Weights of a small transformer language model.
Size: 13 layers, width 192, 6 heads of 32, MLP 768 squared ReLU, vocabulary 919, 6.14M parameters.
Architecture: RMSNorm before each block, rotary positions, no biases in attention or MLP, untied embeddings, normalized queries and keys, capped logits.
Training: a variant of Muon for these matrices, 173M tokens, 5283 steps.
MLP neurons of a small language model. Each row is named by its layer, matrix (up: input weights) and neuron, and shows model dimensions 0-191. Each number is 500 + 25 x the weight over its row's rms, rounded and kept within 0 to 999. Numbers have three digits each.
After each neuron's rows, "fires in" lists the words (lower case) most often at its 100 highest values on Wikipedia text that the model never trained on; "fires after" lists the tokens most often just before its 100 highest values on Wikipedia text that the model never trained on.

L6.up59:514461452543517474499508489545476480537535540515519477479524537489477516497540453460513506480511530544499502519479535508497543524459467450500496518488454483511519481509469453469507516482526476514453483519496501499497527490487501477530486520496512566516514468495485471519461504467491498482517502496513511484502501478490507499509466491488512535518457493438448526498504507465497516504506525475503525519518496499501474501486480478484492535484486467502499465537513513497487447522476502476496549463487487506541501469532479492518492582475530496503532473520501549504494466469496529464
fires in: "off", "just", "official", "officer", "office", "offensive"
fires after: " j", " con", " O", " e", " J"

L5.up36:467485529501521524525498513526459494489490508527498560481486459513495472510471552530513524562543514501535536486502486438470457467488499451507510469484478490478524505523491499470500502490509540536503453500490517520458494500466511533486504517499536506536518520496470473475464478515444484495479506483566563466497476518527475531469501520508538526516451494527534508525472515511477511486484510496506493486500517515451489504468479477511476498485480515488515545515499483502477497495495512427532513504504525487514522534465511480527476513522487468489500535498506521542491502525466506488
fires in: "main", "music", "my", "mainly", "mysore", "remains"
fires after: " m", " M", "m", " k", "M"

L6.up277:501521521512514532511512537528452479481533493506521521495502489531496460515513535434522490487468516468486471461486506481478472518429496528521494470477490521523461488475482498495480516474510546473495459488501485526493515497473501501489486512546528497523505480485455489479471497547506476523482494456479540504504504467481485531471543530476549555468542467507483494496509475476493492541546524529501506505488549470460525495503498469497444510498486450471500461462501497511500487504508479525480512474450502492480522512488490500473536506512503471510489544507494489453468464461510498469
fires in: "men", "women", "children", "people"
fires after: "om", " m", " M", "ild", "op"

L6.up35:500516463463507474543553478476559520519498487496500496476491491536483477511517546504475528510509506543530501460484511500491500541502510522429490515499512510500482503508489501514526499525483524517494496498467520546468505515477548523459505464510503531537458531489482514502485470505520473513543519519531499490485528492494468528450448471477510484518520496552526491473529488534505481561516485540463498481508516504499512527500511520480484521499543534536492473547497531469510528498483478538511492487483523542522492498488541508465462530501483538461478518539513487497488480497516447459
fires in: "south", "north", "southern", "succeeded", "overall", "sweden"
fires after: " S", " N", " s", "al", " n", "uc"

L7.up166:498500485511482543449464484480467424512514478497529448558485517517525500470480487518500479495510490523493463459493506493540492511522547469456517573476501505507524520463474479488530513485492509498485513493478502442517521509509461511507499509539535474487534512501487522508489504534482471497461515467531520525513507438489479508544504499477473484455503499510531509503500483505495532498487510510500497520492489503488572485508504501515469522476451479525502481536496490492490471490496488471490508516516548543520483477511482488505493549501542474522495475502454472493482508572526527478
fires in: "germany", "england", "portugal", "ireland", "thailand", "texas"
fires after: "erman", " Eng", "ug", "re", "ail", "x"

L5.up460:502521525542507503467503517536488493484474454501485538515535512513436475491533514523519535489540511520515510461475497439503468491504522485496493465504533484509482508525509532506481508464498491496454485505465506483501542522541529510477508505560484513499489503493448487503505491533472544479509517436535492501490459497488480510506518469488497477513523494525514490536530480505509476531517484500484471490496534513469509496540494467511514503513463502486432516516526497490425508475516441506508549519485525483490490517477495500530523513548513520500512510554489536524459501531528500550
fires in: "man", "men", "methionine", "method", "metal", "management"
fires after: " m", " M", "M"

L7.up473:492547541510489474511518497492514495490524509525494502458482515524532554494470510496494486475546500502499513496490529467559487493515472502528526502490512504506487506484561525541529511453521512511496507472498525466517509528470475500558518451493498472497492523465524486557491470496534468487520527489552494493562507455464476494506507511505482555478490493503541529515473589548500510489519503495468524504494483492455529495512470505556514515545484483539490489501506469505502509486487514488482510502483492495497523430490441498504458485512500504500495496464502504482516494476527484495
fires in: "album", "song", "band", "drums", "oclc", "beer"
fires after: "b", " s", " b", "r", " O"

L9.up360:496533486510510475506537516509438538478501506489485487518511521496509494436475512504492500539510523494534511501486480491498487488515498502501483489494514527460493480500510496501543470472513518512468521518557481524468478488484473491495530485504458513501469513491577524465509464503470524470540543484519490479466476482531535490513511465444521537499513471513517532504511493510495484473518460525500499505488479489479459519521484525480461531540486487518468527581503487508492467520502529535479530537488490513502452430522505532501477515530510508535477519544472471480472532538504483491
fires in: "made", "make", "making", "help", "earned", "earning"
fires after: " m", " g", "ak", "l", "ar", "n"

L7.up185:507508457503478540474473523504484490497525485476505512494506489514510474466481504495547503492488524474529491471537526502513490499514493501481533488495520500461484492492502512513550500485503474470471507501528530522530459444523512538502487481531527478502499511479489496486511504444561482476498538513496556532509546484504540522505481512513501524569515468523519472513454501511469497521542498492543550527527514516531523520535462523503507522470508500531477519485494492474530537506530514453485451523450463505531454556492473522483515487493528505487552505490542481472520483494498481472
fires in: "college", "father", "school", "institute", "hospital", "museum"
fires after: "le", " his", "ut", " S", "it", "use"

L7.up171:489486461512523501506465506511497481521483516490520492501531527473499533500469462471472496492485503491498527491506481485468497492463491491464524539490492478465509506523489502497521495557506570512520476496507486497461529491507462539480484546530561511535531491533510509561471502524483495504482485500517536511533483478486476513558528506424526480507485483514454489488470495526557496495489519474512481508519477516505504520502496520494478516488499511531486463467506528489508527474511546471477506458526514470456532531506497505521462524519535492495582522539510505436501492479492492477
fires in: "european", "film", "arthur", "europe", "thailand", "ground"
fires after: " E", " ar", " Ar", " Th", " gr"

L10.up415:513520444502476472494537479516517493503499478508506447479476501467538526509514511470440512504506478517535539475507466517471517453511542489518516475494468506539530529508508478475488451514483458508506490480454500494513517548496519504494513469461484518526506529535512483538485512519502518518540511483515490480497505496444488497530536547465519510544507471529463548493537483509496555495552557483503479507480512499505495484524477514466444499478549516485509486487469472466506524461485485497478500486513489514479457550489534522484511529457503473506466500481492489510489510465479507505
fires in: "before", "such", "sultan", "washington", "singapore", "bef"
fires after: " be", " s", " S", " W", "ing", "e"

L3.up681:486528519485525499518493563530514474547498547509551476500497494532493495495517499495493449494511486512543508524525507495504471495492462526493464518507490488485491521492511499499491538497504520503557485512530534496480435495507555514467481500481488505476581518487457577505447505515497521491541453496486504484500478484529520483467506458535521498495537537491470509498469509482504484559517517531536487550496479494476499550514474523499505517528504482480492448489483511498463487527515532522485495494481462521521528478512520508514492504513482497503483451511480498495516508490545502549
fires in: "february", "children", "french", "field", "warren"
fires after: " F", "ild", "ur", " f", " War"

L6.up411:495526453480487483516537484522500477480499499505477515473524501492540476506472524469503459512441503532524502480481538517531546538521539491524525503480492518521494484498537493506514517488515519511492521524488481524476503490518515459559447493524473510516453541482503514471519498492537484541508487513481536502447509511528508541500479516499493480490530470482510480508520505461533532540475495469516512518545493490500474469440495475477480497500505512496524536483532525511500518493513468495518493535509474496509537481482526503437447494421496532530534526526479507491517450476485524470
fires in: "military", "votes", "commander", "command", "vote", "promoted"
fires after: "il", " comm", "rom", " V", " v", " C"

L3.up114:464524446514540515446480475504474484512496503452536467509536453479497494508503509517474492477480461519481481506531512470520493487475481478500523450483499447494502501508535517426489473446505484520446503484504500461466524511529476503542479488454499509520467469504518518517493486520513494469473469487510487469440482518527526463510481453523532449535497495493478505492474511494476523532464531513508507483501530508501480485524491489522494494527504464522476449517443496498500552476503471503481520483504474544498508508487490508518485511525525514510479467451487492484461510467524503494
fires in: "while", "white", "what", "wanted", "whom", "win"
fires after: " W", ",", " w", " D", "W", " d"

L5.up272:510486483460547475513547477538481472482484528532521492483531494439515504507466494493542540488476506487518537480519506509491488484533491495471448497525470491508516551506518499475510520517503481492483530491481474503500519517491473507555505511461468496485529489449524515543506523500475497489500518485511481543495520517507514542491499480506477465525505536504512508514515462511511515532474481483535478475498476492481490508521486478492497523488519495483496515519484443489474520532507500570484460466543498504501520493479495414452477456502544487526505459465483541491521521523555461507
fires in: "women", "took", "s", "woman"
fires after: " W", " to", " w", "ron"

L3.up677:460490502528516536498504500517481513523515479488540498517519501488492478515472476507462484495511494516461479489518510502543494492498528523509496454473509489481481532539462483468511473490497485562491534488482535550476512463503510474518476526500519485495509470527483490503490499524490451472472507502492519438467507546467512478536503460516522479489510529533436514481484515483442492490449520576537498500530516470489527516536488483531530487555473468531512481501492463528469521496490480528521532529545486493510520452518508519488473524503467510514479453513501516466500494477486506471
fires in: "won", "went", "win", "wrote", "winners", "winner"
fires after: " w", " W"

L6.up233:481553476507530503500521492505499479505498530479499476505505532489466480509525499502460544485537483521516517498494491540505502499494484479512474544565486515495531504477487472479520501483502528486476472536518554477436530535452498486494528479522494510566499477520456549508490531509546527472443517509531502501493464496507497511439521511476488497479481497486557480477472523495521504504489490542526520520505466487485543478514482465479501544526528471512464471538500484489532490504539520524515524477455489520535493473496508491520479536518470496537528518498505473523451514492495506526
fires in: "him", "them", "himself", "theme", "young", "themselves"
fires after: " the", " y", "cc", "ing", "ed"

L5.up94:482536519500502491474478470504473455496496481526543518492444493476499527472453479577531483442448486461487506493499489516483495464511524514518486499445495487494527478537465484536515506460513487516519505502488473501539494475483445493522507477491526531485472471489551537515517502515466503460489482496504538489465543483524570498505519492461546493525480526492469534502503490467464510486511497504507472501475537499512460512501476514542494508494448528529482502518489517477520481519470503491479532561487503514512491473473502507509518465485493506512512531510486493452504493508501543472
fires in: "won", "released", "made", "reached"
fires after: " w", " m", " rele", "le", "ire", "ure"

L5.up548:562474481477508479508513512497513472515464492517458475526514480505476514552514498483484505460465495494516466508475548492502468436518496471466523502466486518462533501533541504523502453485516462515491534496471493497536496502563522485566542498498525536522477470509531493502479516526486509486494505522463512471494506449502481492499500503479500515533484525499488507481459519507491516493501485453497552512508527489480467502507517479543474541481482424502502489474542505529465488481525531529476475462493497460493524496508512544486487510547529510531525495504515484484466468477498522500
fires in: "championship", "back", "championships", "both", "champion", "down"
fires after: "amp", " b", "b", " d"

L3.up96:447476468530533515466493457487460554530488511561515512479484479477515484470497498494498490455530521534484460493512486472509502548511493513469525486531507482500458494502553519508502475480574511555517447488526475502483483485520494515501511521504524508489501486475510518486502485451493473520552443489514506493487488466521486515506517487510513522498470533509472500469465540521525477510509496475526484513496496487498476491518474481503497502500533464474460481504504544505420537481515475488487527446512496470455517500501512507504474496513537481489506493526511490467535513507508495434
fires in: "film", "award", "awards", "films", "chart", "awarded"
fires after: " A", " F", " a", " D", " Ch"

L6.up631:464470522525512509509506525475482513495512500505438493485446471495502494476490455510432489471488529482505461480465506516490477496517521481486500436499509472517508526524486504488536482530496480533480509478507496442497462498525503493481507523498514514480521474510463510541532530462467493508493507545441501449520542445522491501458512525518493504519513495495504491492500532480482451441467474467543508484530511477513518514504471511494502515489447499496493494466459502511499544528496479501496452502504491510506501561505480515467497516516523453502478518531501538548467492486461516484
fires in: "located", "business", "based", "focused", "location"
fires after: " b", " loc", "oc", " B", " cent", " bu"